{
  "n_layer": 15,
  "d_model": 192,
  "n_kv_head": 3,
  "activation": "tanh_gelu",
  "qk_norm": false,
  "tie_embeddings": true,
  "parallel_block": false,
  "init_std_o": 0.00418,
  "init_std_up": 0.0229,
  "optimizer": "muon_variant",
  "lr_mult_o": 0.995,
  "beta1": 0.95,
  "decay_shape": "sqrt",
  "final_lr_fraction": 0.05,
  "doc_mask": true
}
MLP neurons of a small language model. Each row is named by its layer, matrix (up: input weights) and neuron, and shows model dimensions 0-191. Each number is 500 + 25 x the weight over its row's rms, rounded and kept within 0 to 999. Numbers have three digits each.
After each neuron's rows, "fires on" lists the tokens most often at its 100 highest values on Wikipedia text that the model never trained on.

L8.up335:510439481540551503525475519488497503437512484478516467524536523561504534522518483482502452477508506452501485492522494509466471485507568495475514470465528492513479508513519499529482500473540489503467472497445497487507510538567509500518480483525496493500458481520497521479509553489503492486491446506494539466502526493473481492503513500497498472483516487489532568528507500482484490492473484535516508510503523535485512494490524493546545474501486471491507440510514475506495497480512561471500521490494495479491495524473493508545493529535529519531492494471508472500479493528523506442
fires on: " of", " in", " |", " was", " for"

L8.up73:516504475488476495477471503513523488486495524518511495490520502524536496490495531458503487521522493499507491479454527564514505523485508486493475526491485584440480486516527489504500476515527507518501496445457547496496476505481483469476559526491467518546516464507511492504499498516480449499513495498509509529497486564477504478519521511559469521505475516494483507472520506483527522538531530497499504540489501457441554473469498445502490537502501480495517523496501512471463474432514496494511488451497503519513491534476477509501476530506484509474498503478551535464520468526515492492
fires on: "-", "h", " ob", "n", "{"

L6.up233:525543463511488500510462508489514538506494492523478522516511491504495493482500493527472478528472515493551513509490488508538472495453466520479496535537522496452505525535518447488483544505561510524451542512493537481470516482485470532491529539443511532526480532494518497502498498478552521525504485503439513499505451510489510481494482478526468476507476528494480471501517495498499518520521487501500517506454485520530473515439502452513546506517461465549505498482487547503493517488533487506524499464463529538497519515524494512465501495510494479453527491483513495477481506439477471503
fires on: "I", "-", ".", "w", "re", "O"

L8.up426:449511505490509490478562534483539496500485524464462519472467509497538488513509527488474500512490514520510508483493484496511456490493468562488519493480502506483515522480498530513502477508473503484470490471446496502511474508506498507458521479545563475506506540471514495489516524471536508476492483530524542468545545543513521519523531478519521510487539447479518480516500479525489508514524541498472474530461499517503505475451464501503496512500488492502493532486532465514508487518501519489505480501486483509487518502532518439423520507537493456491491492469517456526480540508520564473
fires on: "ap", "p", " ext", "em", "op", "ab"

L10.up306:538506485490496519505522533505502471501503471489528534504493498515473516479511493534428534489493484535511535455473523483511533458511499518496489505558469506553497489527489487453498476506520513504481451477474526509510527510494517473489472482538521499524462516550509534507497490502497479520495495517539454513524535483498463507490504504513503474518465488478486479522488500482515537489505494460463497462515519555511494493515449457583493507475466473510534500455470517506464516508533496503475529506493523538518490522465519504550494498463526498508461488517473548517455506496521485452
fires on: " the", "-", " |", "d"

L2.up142:491512516511500497546485499490496518478492493489528507513483485486433531501522460518475471506471552523538491500488518485522476491533566536500486522522465486496550522518516481517538538497487481483549522450511514464513530523461486474467523498500499517511505503523487490505482520473449460498479539482473481513501496492475453472499481513551496530518506532520473517466522458509481529492500477472564478442504507485480495498500477449534463496486500458488539495493481552478483488520494520498470536518527488472497496508530469462510473521532536536489500495528482506494474513523518512545
fires on: " under", " Un", " Under", " new"

L7.up284:498507510488453527462513513480458514509461506488506475508512472488499487525491458477471513441488542496484457513456497457508517528535498479530522515494546486521494524526504529460541494519513512498499517532472449560505515539478479491511491499524509473512519494542468487534441487508507540468498467497516500494508517497515477481517512552479492491525527466532533545517526504507489493520549510514483487517511507551489493492495494535496486484460481454518489458455509466539529474458460480524509492477510506531502511499520552464522479491519513481507465520485492500497554492515450521489
fires on: ",", "\"", ")", "."

L7.up679:479489490510469477513533507541472508528497526510488513502528501502491494457446488502475513500487459456462440524480530523551530535527482508488502495510473511479509502513480428501507512526492505539521490495488507535488521499502489533498505456497540505499525508534525519507515494516527507488501454489537478505449490517497496450466502469493496520521464502534485530483491453507493531465522462527543450496492469489515459521489550533474489518500517517506486423516485536487489499500514513524502539493461499524503461504525548455516510475527541506502528481503492439477533493505500518511
fires on: ".", "ly", " only", " least", " were", " almost"

L11.up83:512499486487524466475486524464512526475514503462520534478488492479489519489498507498466511491484487530480523465578536512465509490511504535543509468497514506490476483514442503498461494472497464508491478559484477498510471526532488534498484504479485485501461539529466558526543503496468475494520481496487487498514526494470497462510463509509535514457520552516499455521483490487496508556518496501554521490519511483491498528487475505523462507487491487512489564487475503477562492504543511452536522469483528486493489497515552457499460481496524472496503519485525494553487531480512503500
fires on: " (", " |", " ent", " r"

L8.up460:476469504495460513489512466497474442519444483498497535462471481505573471507506531519498497491513476543496476460527474524510477464535481513481485518433522499502519486486476530521523494518501532511492508531461556552506524490500484503496503478540518492520483491473496501485471517524526480519510448480541485524513531446507454486505523490519546521469494495505511487540507501506505534526498520460546477508461489482480521523489484488505505466512456485520533478498510459508483549513508526528505467509486496464514507516529541487477460497498466466497523537541516506529489527472504492491
fires on: "op", " on", " strateg", " such", "ap", " mod"

L3.up209:499498496520540500469548467459469452477461485530466540534488501503464568493499478465444514550511528514473465495519476550467541480512531482499474476525508446499513496489470481519528466510494478497505547546498446488533496512481505506490474513503491481529507467470525507481521508464484475498497504515483500520516507491526478502531583492488506489499497482516464521539484529509509499514501573495510480468520513533511501484517501503503514497493494513525504494524484476482476482506492490495475501503486490502522463467460484514525502546521519444533495522522526499508510515451541524468
fires on: "it", "end", "ell", " by", "ill", "ad"

L10.up669:482472516537507522481522497509526505506507489519480496482478500480526533485518505520530527483502489506446498459512528499445509506497526500539494513489556492495497491500475481502448507527512521462509500487529474475481491468530475468430519507443547520501487499521493472527506498510490534472520510458518503462500486448525466526553548497495529466524504524485509476481486516501542500520483488480544544429483453505490508492505527488507519503516529492477475494459490497475510460526530531478475494491496528512526479464496511502463469548509478503502505533468504535461524512505565485535
fires on: " S", " and", "8", "9", "s", "t"

L7.up645:478491478478520531468483506506490492505502498486521474465496548498534520512510521457489456492492532523494454474502568509482531478477529515481500490476526514483501525566530452477500483451495505469506542511473503527511534465485523489495456535500503499470497503502504515503499469512493454483523494511467489505529502548499478457514527532501518474482497475496481512485504549459531491509516479488506472522473544484512496515521491473504562515492467487461532508528525508470480476466519525533449469514476480506529515489498513457480496523513514518506487536483469545472516539516579517502
fires on: "ir", " of", "a", "n", "b", "h"

L7.up676:491532507482504575487525481518489501508434563502504503450503486491525482525562482521493503457537500477465554524513502502493513525452463475467525503467540510500496484529514467490495478491514491515508463489517489468486544496551460483483509490503498521521478497512516477520460507457495507458497477510522508489538513432503468492497467519525541507486538493526479481542452493510509489494497485512525516495548498518501512489474517486491500490526515505528491469484542495498510467494487475505495518474474518473498470501532507455462456508520538461482536515528526471528522512467526527505
fires on: "s", "d", "t", " Court", "c", "ll"

L7.up110:485533517474517517465503487511530493542521534501522500512472519500468497525503513484509463555471522451509486486471486508503471501513487476505469465503504520513505488493498486528503507487537535496521523481486483512524502511469497512506518547512525475506496492507497477504478524491556473503502527489444513516465506573513429498531492456477509440504507499571537531447511455494532504501473549515480537488499455543499537478472465530475454501491492470485518499497522479496523491510508518497518457511492499496512529525460503484488494482494482522529490524501437484493522517546478529466
fires on: " or", " and", "^{", "ut"

L5.up638:524522506474534489527481461467536490507466499490493498545470507488511519522483489445523501495518566513508501537505523450452514461468469523500468547522499500496490562518488488532511472487517501501494515490550524529501482505502462473503490497494532539532497535499521465533491509523504494511495545466451491495486443490510507545495477496497530532477499465492504552477470518495478519484548484511458530493491503504516502497500529491512528501486474540465522476526518482472508485495519521481502447483529520518496509482536536502464513489484477461487494483522501468495493456448448540524
fires on: "'", "od", "s", "ort", "ist", "old"

L6.up191:507506506499506499495489497522505492522493517538486537516458493515515505456526492460494478561475523464521467492555512524463476516521569483489485484522545508494512472475522480512479499519509512502499494515512510496501519511462455494499484507452516513566507502502479500466542520513473506511476529467521470523453448527512434512495508495495495493519532482520479500518483485535484521531531527534470516495509496500510533483494511500494479487453506569479523548499473447477539529476508477470474503463496503493526466498512521522506516527494472535495467511489495497492505475462421534495
fires on: "–", "-", "ant", "ic", "al", "ent"

L5.up328:551521471462491536521572492447479497453479487503471537502521474498511560502478447482482488463507481515485480495491458484510500516553485491503517544509497496476512475516527501502526517533500501480502563489494506502514514486510494502494522493551479487500455524529500476502486539501469512510555521482487458501541498488481480511498499493503496544481543534470447506496528500493483503508499540510509512529473498498483520502505530459551482469480464541493492469519491539481476484488536449528534481490557492499473498515481457504520507505509471475505514519490491442516507520518466527485
fires on: "\"", " –", "'", "2"

L7.up597:507520459489523496486487538528536473483542495477493439468477530474544493481517479483491479552524550502507505495478509508451480522460472523557498534475479489491519515498497489509459545477486451488486477513544512476496465482510493449496498512485503486495522528468466434477538501513451466514478530499453475494500486533519518486505522472503520508551498529528527516479496507485509492460516526519541520489493517519496521477463468504473517495534553500495490467531485509497472463514501473523480525536483556554507496530504527487507488505499523484517517474499483485472467502475503494519
fires on: " and", "1", " of", "4", "2", "'"

L10.up513:497495519516552467485488530508535517488493496531487506481514504517494477502501505507514494529500480465466516474493502512507450457478467508501490507517480484525526508501549469541499482524497543566462488504500530487501498473476480515496533532486474486492492491476495458497502491478486487493483493518464549564474474485520434533518506494552453501533546507495472523474488497479497511472538489460475463504518496530480455481483519466482508549552457500486486521521528519488469556441487476532500505472483517489504525525491525527473495473490526483506476522529511521486522499507552525538
fires on: ",", "-", "h", "g", "w", "0"

L5.up650:500445512490475474435534492491513462465490492490458521530525522511520525523459479536410476506498523500508482501490508469580498510492458524515465502464530494502491495492495536512506548511490539533497530540489486502521494519529505516460489476511510496506480492502490470531485439537523465528479477499483525486513496486497503489516530520506519490498510530492486501546533515496496507495458519519546509482537473498494489524528486508481541481505506472494508476475528536486481512429505507497519519502490522454490539516459457511505457521508489494495491539460498451511509536509508502481
fires on: ".", "=="

L5.up459:531541521487525460516519534517465462451533477460459494469493497523509502487524497471519519550507527549507522494508488524472497515485511503520463502498493498514529491481503482510479520477498475531465503500502492476510499531488473455503480499483472505519513502485448434475461504477497534507503518495507495488504495490496483524483453508494494450503461527488559515531556500533520513499522471537515489518492501478498482534515551510492499473543526508468497516562485523559482489485504474480491516428518477522509458511481511487485449490512510561479481534509464535506489474508499483530
fires on: ":", " of", "\"", " film", " Los", "'"

L10.up525:492508492478445489533481476483532476501526509481552513497501479499492543493511514471539494498523504499486520520550533502469500541509525521467489467518494483472461510483481503492535532485493517443496535517498496484480470514527534525473534480495558471469498508474499520449463486521494504510504526538504511480501553517486476490525473522507521513481448518527524513489546513461480536507504510456542490473532470491537545514487522544472457513487473498489481502471456551484515469528523529473520474449492482480510550506506498465527463469505521470497481514495494491508470484473521516512
fires on: " ", " |", " been", " Gold", " r"

L10.up140:458474533493500502502455487515462500488505487519454517508525487506519480507471497473526480509520517488496482516528489482510516496529493509486503517523519537483500511491532540526520512475501514480506457487478523506513517515454475503438487525548512463520515524523513497458520527502495522469471481528517467470434554472513510492500510492504495512494509487488489536432478520521505543539537539509510510551512433521517492522502475523535476506539482487449479468505475488499463461504481513486493453480519504553494536539526497506506501511518444502493474500483509516449534523474476455513
fires on: " the", "'", " of", " their", " its"

L2.up385:491517477484516541542470512535472489455517486490500495505488490470493497527531508518539489457503497508485483504501514493495439537511501505534513506530476475503537512524503489473512519494500460477521502472451502473520479554520471526492516501510519509550472485539492458464507505494525524523476508547504475490470503468505503446500512497460462524530475457513501466520511500486471491472528500492507504440541484478501531519551504481476543506500502498475508496440464508537523484517562573493499489511484493523465511496509517473485523521526515527533496466497492500497460512478527496435
fires on: " |", ":", " by", " with", " the"

L10.up415:497459514444536539486542493492496524497441491482494500524511483482483496505514437503484544498459442513485513532506439486496519498505475484489550516504489586510453510491506510480459511489551463509522491477497499472471491526456522515471519475509449515500523546495492542491539499520505527455465503483542483514519455500496500478474515481506516521485513464448487526505500491504492500501496519525534533509516488508493540492458514500470543514520545491549489502515485521479532456480465493522469522498495488513455497482505520493474510515508515527515530497495478500511500518521517510478
fires on: "D", "c", "d", "t"

L7.up643:497481502497512513534512537470470523509452491503513563499504527487489488482512465506488508495501521508526483521459509487480521546520475530510498490474537495528534532478545534470522472537502509505557505528507471560517514491468510480497497519529484469528499496506472503494490477489499539487506485488519516461540480481530455523493527512525534510486529491485536540545517521508510481498558483508487522488462491513513469474496481538448456479478502474519508524459480455512486473487474460478475512460460480511547520510486522512519505537466513488504453469492524444478507452498470503484
fires on: ",", ")", "ult", "$"

L11.up687:494492465529503503512512466490501479529473497488518498552512488473498493495515485439461486504488454520525500489532503476513505534479497504507552485476461501477511462485485506483493472497506538519482504502484524503498486509455529509456498567513462494509516497489481530489546512522488523479467498549545477472501490507514462492516480532464461512495516563469530480469523494480478478487525488501508504486509456557501523462494527499515571521518518512473451512513515525452463495482498546509482479522522478501513512508518529506479511505497491494490516475578485484460536524506505443523
fires on: ",", "x", "."

L11.up688:510485496513500521511517456499535512449479482495476504528513545502488495493484471489485540491480468439538484488454509446493479476493454478487480469498522507487515493536476510506563531516523525520460517479497488547511494510490507496469519507480511489551478557517499498476530496497498487500458462529526487476531471517451514513490488516492475463502493554509468525513548474541495480528498491505523491467510492492455476463509506534534524469532514518472487464501521540506512537515497464515523514465500511523504522517499489531460459477492478499463529517464529530523524553480472502485
fires on: ".", "\n"

L5.up152:518494479467513535513509483525521524474500484475548530543460484474504501483515488480498499498515500528454559497494484493503476511528513510497472531509475531459517505500515494501482504503567475523505484526524468459515511499485502501486471436479490516491509552584538481508505528486468515505532481494516480508481474529534515479543487485477448500535491522467478514532514511534429487454535513500458506504511541501445540539492501492517491464490448499514484479534474501480497502535509480497526443494516507532461497485508511488522505483511482459481499513545518500505506502476500496493
fires on: "'", "\"", "’", " \""

L11.up245:498487474452544546498509477499469471518499486434502504479550492489504491532465503523504509484476458538492523435535499474504538492466506488486505520513523507493514491508506525536494461534488486495508468501481499525496536516480508512517514530489482429481494513520449518478491433507466524487503480501507508528511489459472511485502470497499540485510526485512492486525523492531434483483507499482532476499495458525486465514501456475562509494491515455503522509522505480497528499521539507504511531511481477549507550514490513508490522547517463516475529477490481526563468485503478512472
fires on: "In", "1", "On", "2", " on"

L10.up639:544496472492528486514542477523518489495533497475479495504496475491500451533476509512500510488515511492501510538459504522491491515523447499541505510485466526506467475512498507486465489471552520500455487510504519457509565470483511503529531503515540478524532496496524515502486502494477477542513461490560496465525498464473444483474528457492457505458469517522494498515483524496499493490514503501521508459532488482519538477545469499511492514502530447507547477452482545476452515514546480496495503470473518514544538483553485541518495490478482505497493508532507506493462478512514472463
fires on: " f", " |", "|", "-", " ", " cr"

L2.up618:511476510491478447504511522531481507476483491511498546506538479495528488485501468500509503520466483477497510500461503523522490502488495467569446505510478502523537515505483471511489497505509488561457503541485480471530492547515486495504506521459519505513516530483468464545502525506522497521494495536532496510527479509495481471482493507498502505499538517475539522494529488510471511487530529469552437504487484525492529546492486553451493484533503485471520429487520487524527498496498458466530516534504512475480509474513466495475487469457497542452540515466507494495469517537523451505
fires on: ".", " ap"

L7.up93:520529475483484472494513501521514514468501507496503505508477539474510534520496511515511493485469553476447513526429503528476466523531486539486526456526445482492496497484503546446491503549520528493515495539482522516476539501467500525466495518541482531527480518492485514498466489487512499475525484505540498500467515467462497539497546526460502494516540497484474507534531521465551523540468540489474495480534486501444481522504469465516489535500486499484534488469533491482454542483489486477467476519538508521503503497498505506522463499488533522503496516458472496517500477482463490479
fires on: "-", "===", "ro", " =", "\n", " |"

L11.up576:530528504519536469513485525458531520497494499481478523464498507473479556469485462508474480504481535498475470505441514464481502527489524529504457487476495513483526474507492535512467490519490524505488531483508550531513494490514456510480495495508512504503503513545510472528524520510525494487551468451494505514472504490548445503486489469519563517500506477521471491487510521492497524517515499547539512489429505540485516501493547467461483503484497471513463529501473495475465473515507518509465500517548528515498560514538527499492500508532472486456492507485492513468475472495446510475
fires on: "s", " and", "'", ","

L5.up444:523487506520519507488478507507518517478481496526539518551478491501499491493507521495569501507497463517495501528468515487474499474454522529484567494443469540504520536527456463501541483482498538502516521485505561485488464527480520498508480479490486516521522507517468511492531565458492478506494525489450453533501493497483447518516480470488506478488513483517491512508494473526494544485535482463519435498500506515528467512513524548494516491501482512504495534489479481465493488499555513484491485483524513500523513522499502453490513468487504487540443474485508491451493536444485490504
fires on: " of", "s", " |", "'", "|---|---|---|---", " the"

L11.up581:500498462526499528462525505517496468507440466502541476550482508494489512495524443459494485513498530509504511489505547453494517511535515504542524511476514512509513484500504484503500449530481501504521547489515527509496483524518513499522524458511478509507473486559483498545545468503524558507471489468539487490509504464484477513541471519508538502466488520519460489519496535513498500488489526519515497503480494501467476542521466484483518468497530496513476469482487514484525479508492521519513510550492521446471521510444499506444489446459450518534473520507464490528532524492501512472
fires on: ",", "1", "2", " later", "0", " April"

L10.up594:518495509510495520452511537496530497554475475522492490519521483503486504501517514502531524529521495499456460486504491530511501511505489477516502483495540496495442473455507468518477509487508486531516468479474433530506536526464548535504509471455507516465506494461458491517466528487499426492493469528511478482502512477484472520519452485463501482528486485536478500478503531487561518487499554548498553509479492518520538535506553477494465533526504459507495491466491503493487504471529547473483501465470484517532479493472500502470539542506522484503490510527499522501508489489488498520
fires on: " or", " and", "1", " dec", "2", "%"

L11.up170:521483478523475499508497509490565467495431453498496532498516468533533481506511493483503441489491493474498508483489502497470491515506483477495524516457499516474531498513464546523497496471530480500505539504492476484518489532465552537484531454483532501476529527544427480500511429503535522457509500507525490463522479530469483478486532502495465493490502522490521515518518513487473543522499523475497484518509532516435499489495470545503541507531524509477536496506489494489529478479524491480472528481531496471515488508508463503538504523444479505490491507472503521522506543495533527509
fires on: "1", ".", " b", " cor"

L6.up694:474543493495510494521505544481491511458492541481515503518487509504526525498555489538498456495519485495469526517481499506509512520445501543510485508514524481513506541476489509486451483547516457504475506539476486509490511490506453497501503479518532525545485480495527524517500504490509479518519499489495496527520477469519516503487481525490480508475518530478468507490539500523496492501494501496481499512534489502479481478421468464488530483502450501523491448486510517517454538480518479558491476522530509510440478507512510458442496524557519482432475495452503523486480512534515545535
fires on: "s", "th", "t", "p", "rd", "nd"

L2.up522:531506510508514556486523492473490463482513531529501486498517500504531519503536488473475537485522487451540469486525469519525462509501515513505528492505508478514499532482514485528460435495539487508503489530469442539511491473455532465504535510515528478475476498497496514436469489510508499481475491525477485503464489499499535460494486463482471490551484534506499494533467541481487500488521520539472494477515511516496529528520544503505453490526503505537540488470473484517488505496495538505528539551515490450491501509470490481512522510513489459491500549501466511540445496449504507524
fires on: "ell", "ill", " just"

L10.up26:497527490483510493467516533506522485494530535536530514511498474482480513473536484453512529490503485507458518487467495510456490523492457498508492503451474511525508468468493430505527517494469488514520464502494443521520551493528558524517490472502531459484472456531499524491548540525469491493481529531478526494463497509498488494544495528445469479474491466514510505509495535519532544487545535500519460475495493493505442531519486541482505495515511479517490478508540526475468535541513527494472505492509514453504520513455522497469503511494505494482515510472512505480505478552518489490
fires on: ".", " and", "%", " or", " Charles", "ar"

L11.up102:512533519525479500493484487512498481505506495497459518521517508502491490484473481504495469524513503494469516527485533504521484482513482473484504473477566548494500496507489515559471501483487442522516491521493414507515485491473493501501490508508529529439547534473502485512496502518457492491516529472483494513465450495455489524502483438491512455443476505514509532495517516497516541565523466525485466466483524537538536499511515493511512519485460481527463518534502543476488494494489497505516515487487497509550516515527551508499574480455503482466502471509511511496527497498498488484
fires on: " and", ",", " or", " of"

L11.up67:480489499491495539528514499538472502500515461481521494524478538479486472472543487506492485526505500549500477491518465521519517510499510509499491465510478488532510499514514466499533468511495530546484467480508528481531520519480488493480533579499520498501494509532465497469510518481498523469445527484527474491480503518500511496498479481479518490540491524488497477517492478484472481512569476488506486515508441581510477499517550530491493504477491538498507520520471465528549513497503511488416471517526525501518496490527468491502456557490487463506456475463489510504520479537491460490
fires on: ":", "–", ".", ",", "al"

L10.up332:489473497496541513477499553494455509458532490506460528515524506476521471513504545501498562466503510509481498487494507466509490502521527501511514535536513528496507512462526488490513493501493531542514485478511464514464517540430462519496504509541501511481498470486496490500494502503519472474432520540501456483438485461479466512514509490515461523514452438532491473450513479520542527508500496495550526475531531519492506517534526485533507536500513493503511536487529502484474459503495517530513500511517499519459513483474521531522454472500494492495533469478527504462522484481486479480
fires on: " in", " the", " of", " ", "\n", " there"

L6.up291:515490458483528484545491505504528484476541519483465470530449497495491490455538466482488496490499522552504548498475473503462470481515497525485512488513477483506530479563484510486545543520486473493530511460513449575507515553500503468533515502474476494499504487496492482505472532484517521508516513488496460520519532533521532492531481540508525517457514503476504475509499524463500509498515480503476518477514517486484539499466539459497487457493495561476505499555472497507486494505514494470518531488496488512498513502500530502497493534523473516536454475446513486481470476462476539509
fires on: " of", ":", "ing", "ant"

L11.up293:507503458475566499487478482496525490496506480460482454501509510532523478489511488465539517512515500495489493483524517504488485449507515509543517476498504509541512555520511513483515487523488435488503480514494490542492510557485495542482544496518469483489462513514453508498503510482513518489488475514530481515522504456473488460461497505503482449482499477530505481511507481557477470472502509498522458496507479431473527513466501499534535515507514491521505569483497509469483496497476563519524516529524485467501522519458499519466516492525469565536488522508492512536499526469480490468
fires on: "2", " on", " –", ":", "1", " to"

L5.up19:532529462461453494527507525494474534513465542561493495511503512481520515527516492477496503475496499476497532485466517525546486476486505481506465451550522535486504488464507468494509532521554494519476503502505491493476537534528486472464513465495509462508467485522486472486484518459503515464518530526476463515485428510499487501512519504483506511471497479477466482540516496502484481500507492502465503489528498487475536502486510407519473563504512459548475478530534492520495543491554477520508524489514514511478477495504512522501472507550478523490505500513526500506479506515496545494
fires on: "ed", "s", "h", "ers", "-"

L11.up608:474501489508445496484478510522516480507507486513470502480504487494546504490484527493508519550533470584497495505481530482550500578485505506447503515503511474532522503512497492504557511476516484464517522491482507514473503502479509552508495500495516533480530548468490478496503482500476500500491459482511492464555499489475480520483513482508483517488506503471464517462556448463501548535527477467472511491449468492505475514503482499470486503508518510457533508474515509500502527474520494544518473491460510500462544557501500515449468501532503460488480524512516472510476520516503516500
fires on: " p", "op", "P", "p", " v"

L7.up447:468492531502485450512508512470492502503495543488453528529489472497540498483496520453495517492523524507542516514570498530482478477462514465468532502493498512459504504486453480510514533469531528563518518512550514494435463485528517537525494525513512516483512473482539491492510485501462508535526481487465556508477498501497472489538480531489519479493499478527472501524487467442477524515502468462497548490547477470526523497478484525534487470493490485487493511476509498451468484527504504486492473495522495502498515513506533495557472491473514487500500535480476490511531494499504563507
fires on: " |", " ", "er"

L11.up408:527508461534505513479543511468522499495428549474484524493487525493494471476507510527561472481471506477517485504464522474505455526507446507509453502532471531451512480497472466485496542503527539521478488496477521531490495539492497488486539483470470528508476504500447504507492492487483502523500492476483514535527470482488534553506514489502472471481525492491450539485519515484496538465489491511506442502519483515462542518496504481499463502515519477518523538540539544494520530467560514510527519482540522490538510495484498495476510502521449490534489514519479487516505505481496496478
fires on: "-", "."

L7.up168:484512467493513506500455488487525522473480484488485530519518530511483541498479514481475513488492533465491513469554452488536532487500497505451512476563473527479475510519479488523464546504507525522522535508508513491479499508543489519485502462508486493519512495474479526495487481471499524500562468477520518478496496490493553512474486491519520514488497486486557505512503499481476513501480459502487533514532508524479514521518504494537493448469524521481434460516497516461499481517513528520506534471528493540486512478509526486475488539481571483513479466442484452499525511496543535449
fires on: " of", " |", " ", "."

L2.up533:476511488486482474498562532500451500495517519514525504516507454509493481523492500509518505476509463487468491459538491501494497523518518456488470475536484497523517468533489505498528493496536463529469543525471479514515458533542483510500529515509514539531518527466472489544473475508493468503538520507506512538511515503508514508497510470477451492469504467525479522517515500467488462499530514523540508515493470546476492492475487463492527438510493525491559510532482483540520505489489487487488479561460487500480504469474473527547467493450468544483492526453484506470478519491513457501
fires on: ",", " ap", "hys", " con", " an", " is"

L2.up165:513511495429515512499537495557501488471485496514488529506535477505497509469528521473484507495493495491501495501499535521505545504530497484495473503505498483478492447462503493536573509500501507544507520499510499523517488489467457544515466477488471516526474523497491535507479472522497504494470563535486486545504472462479465457471469545503469497512477480484461513457461518490515493501463483502527505518558493525531548497544553525462506518500499509501466560510475503515529480531512501516475475474550511517463483472510523481509482507508505479447472509493492504523518506488459485492
fires on: " cl", " dis", " un", " black", "cle", " grand"

L5.up0:471558482469448503529505506550511508522492527515531504519526534480527490481519497475501553505472492474493507502471496527473480535478478512482473474510506538541496488529474487511486510508487528546478522545529461508528463552503471523541498480506482520526488470479463521528497541488500486505504522468529512522511476493482546450472502494498469463496482513478556467505504475490499518493522494477507462461496480500506474493521490530492472442528453507511531448502512522534492454523506492519474495525467520479513506465514556523483494475543505485524468560505505474498483513507503486469
fires on: ".", "U", "umbent"

L11.up736:491459506482474495469478462509442478486499468466475469472503522505548493515515516488504538513522463484492455507514495519502492475473520553466464507516478479476491506495520498464498489478532468524539550444513498489509494534524513488509509527536477487497494486486487485506519470497498511566491463464527503498485533483488510547482464514486542492499476531508548466531491549516522501488494489498476458467515534493499506561507502506491500521492536499460522512533495461544503492516522529515539554487502473488513478519502546496429506492477463457516497485500527497521531481525490525510
fires on: " L", " of", " from", " K", " W", ":"

L5.up498:498453506495474539527490428441491454507482523520534470507456472511508528500504503503509495496508495541558462518514534468504528512479484474483526537542526525490514497503543458528471500485524486462528515524484507463484478497535456486494489521521533463510485475508522488485519466515492460536494523505472497531547480491509519470465514490516508516519492515469518546483437539540472511486543483531490490486514501473543457464537480481518513507503485525538502461496502505519508489515505484519483502519507525475530510499492513460463452530479458476501525516511476490501487467522502489510
fires on: "od", "ort", "ont", "d", "ell"

L3.up428:501494529456488513506491519501450491470527482524540508462517483495500488483518532515523501462520505492500506536525499468485489507515508465522535523490536453503547497526497495486494512470478462507515530538499486466510473539488507540500554472500545476472545508552509501536492503516442514486488497515520491504513534526451465463525472528501432494463510475500523493476476500504495496492537475466478505481497456456549521525504550491519524508494504510501498439486446473478521467492539522507480460483523477490507535507468541478481524532510486479491458526481501480493503505502516533494
fires on: " |", ")"

L11.up570:529506502490480464510530478522506535505479496477469549493551521497496517521519493513510440504487483502540486489507514467497511503515505512528486512528488538489499470481462484540548526487472443511485503518460440497491456526446465518504516501509531512510504490479485518538510451505464498555535480486478482517487503505467517472527492489492505484424489491555485467503513551490499540502522538550545492513519473490465503477485504500496479481528470501484511483474514487521492494528523488515441502509533507465556538523516531469512522472510507524502501538494472501499497524495502471466
fires on: ".", " -", "-", "..", "..."